python train.py --d_mlp=1024 --init_std_up=0.0129 --lr_head=0.00672
MLP neurons of a small language model. Each row is named by its layer, matrix (down: output weights) and neuron, and shows model dimensions 320-383. Each number is 128 + 24 x the weight over its row's rms, rounded and kept within 0 to 255. A neuron's up and down rows have the sign that makes its largest values positive.
Before each neuron's rows, "raises" lists the tokens whose logits its output raises most directly, leaving later layers aside.

raises: " broadcast", " Radio", " channel", " affili", " stations"
L2.down397 [ 80 149 141 163 165 178 143 106 175 140 121 119 112 112 110  82 100 152 123 104 121 166 106 148 140 138 154 173 136 135 179  90  93 144 126 122 163 210 115 118 152 142 128 171 161 136 145 145 121 148 149 150 140 131 118 108 105 138 125 129 151 133 135 106]

raises: "ourg", "ault", "urg", "urn", "ou"
L2.down314 [100 111 110 122 137  71 138 149  94 129  57 177 122 131  85 144 143 100 134 149 108 185 160 107  58 108 138  87 124 136  92 148 125 114 131 151 124 130  88 128 111 116 127 107 147 159 171 106 133 120 153  96 115 123  90 129 122  98 149 156 132  94 129  71]

raises: "-8", "-9", "-5", "-0", "-2"
L5.down390 [140 125  89  88 135 148 100 131 141 170 127 141 132 143 133  87  77 126 138 123 209 132 101  93 140 109 130 128 130  88 132 134 124 152  98 140 108 168 127 107 152 116 147 156 150 128 118 157 155 153 140  92 119 132 174 151 181 150 127 145 131 169 157 105]

raises: " way", "he", "rov", "hum", "ican"
L5.down90 [125  85 164 116 110 136 139 115 116 134 106 130 136 183  94 119 134 113  75 109 104 101 131 126 155 107 141 108 130 140 141 120 154 130 167 127 132 168 155 162 102 140 106  98 117 120 151 106 157 117 130 128 127 126 125 121 122 131 157  78  88 131 146 162]

raises: "ce", "ceeded", "-g", "-G", "ces"
L2.down938 [168 145 111 170 136 123  82 164 102 137  99 136 165 134 103  92 122 106 141 117 132 187 137 128 136 135 124 116 134 145 148 111 112 106 136 149 126 142 114  98 108  96 126 135 127 108 163 128 115 117 148 126 109 145 111 130 116 119 138 157 129 119 131 103]

raises: " Office", " Service", " Society", " Authority", " Association"
L5.down492 [132 113 191 134  96 151 121 136 142 153 122 169 125 128 125 102 171 137 110 125 147 141 111 107 150 153 111 164 149 144 126 163 130 102 114 117  73 122 125 138 132 134 138  84 121 136 107 118 112 135 109 146 131 112 134 152 128 140  70 172 128 150 172  85]

raises: "\n", " It", " There", " Its", " However,"
L2.down346 [117 132 107 144 163 109 159 128 139 150  36 104 120 128  95 170 119 124 166 140 136 144  88 150 144 151 126 127  90 107 120  82 106 114 148 107 113 137  94 113 150 131 112 101 131 164 135 130 100 133 161 127 134 145 145 136 115  99 131 156 179 159 124 129]

raises: " all", " least", " best", " present,", " once"
L5.down743 [126  79 125 121 108 175 121 138 141 180 147 142 136 141 154 126 111 134 105 109 146 104 181 166 143 143  99 139 107 116 122 134 140 155 119 115 126 105  90 134  95 166 136 129 126 115 148 150 133 135 151  71 120 141 160  86 110 134 101 144 127 110 124 146]

raises: "au", "ka", "let", "ux", "vil"
L2.down964 [115 133 148 101 127 107 156 152 165 153 134 187 105 123  88 160  91  88 140 103 137 114 118 106  98 144 140 159  93  94 123 124 119 106 162 111 132 148  91 107 120 103 128 142 160 175 131 143 172 114 136 146 103 116 151 107 130 133 132 163 129  70 136 110]

raises: " degree", " University", "sis", " Bachelor", "==Pro"
L5.down289 [135 158 131  97 133 115 115 117 142  99 135 109 155 108  87  83 141 165 163 129 140 121 130  75  81 123 125 132 144 107  91 107 127 188 123 123 120 116 164  88 156  91 132 159 161 106  94 157 120 214 118 136 117 111 136  94 139 124 126 126 144 174 139 148]

raises: "ate", "ate,", "ate.", "ship", "ates"
L3.down367 [116 116 119 148 104  94 115 165  71 141 128 107 126 157 152 170 118 126 117  81 135 163 115 119 123 135 101  88 106 110 140 100  84 160 134 118 129 133 110 198 112 117 118 142 111 135 103 104 152 129 145 126 162 113 158 116 108 162 112 114 138 126  82 133]

raises: " longer", " one", " additional", " other", " further"
L3.down679 [118 157 131 149 158 136 104 171 145 131 127 110 110 164 113 139 146 125  98 122  71 165 111 150 153 165 118 104  92 162 130 146 109 119 137 147 129 127 104 149 150 120  97 145 193  91 123 113 125 153 129 138 143 133 134 147 106 140  90  96 127  93 121 104]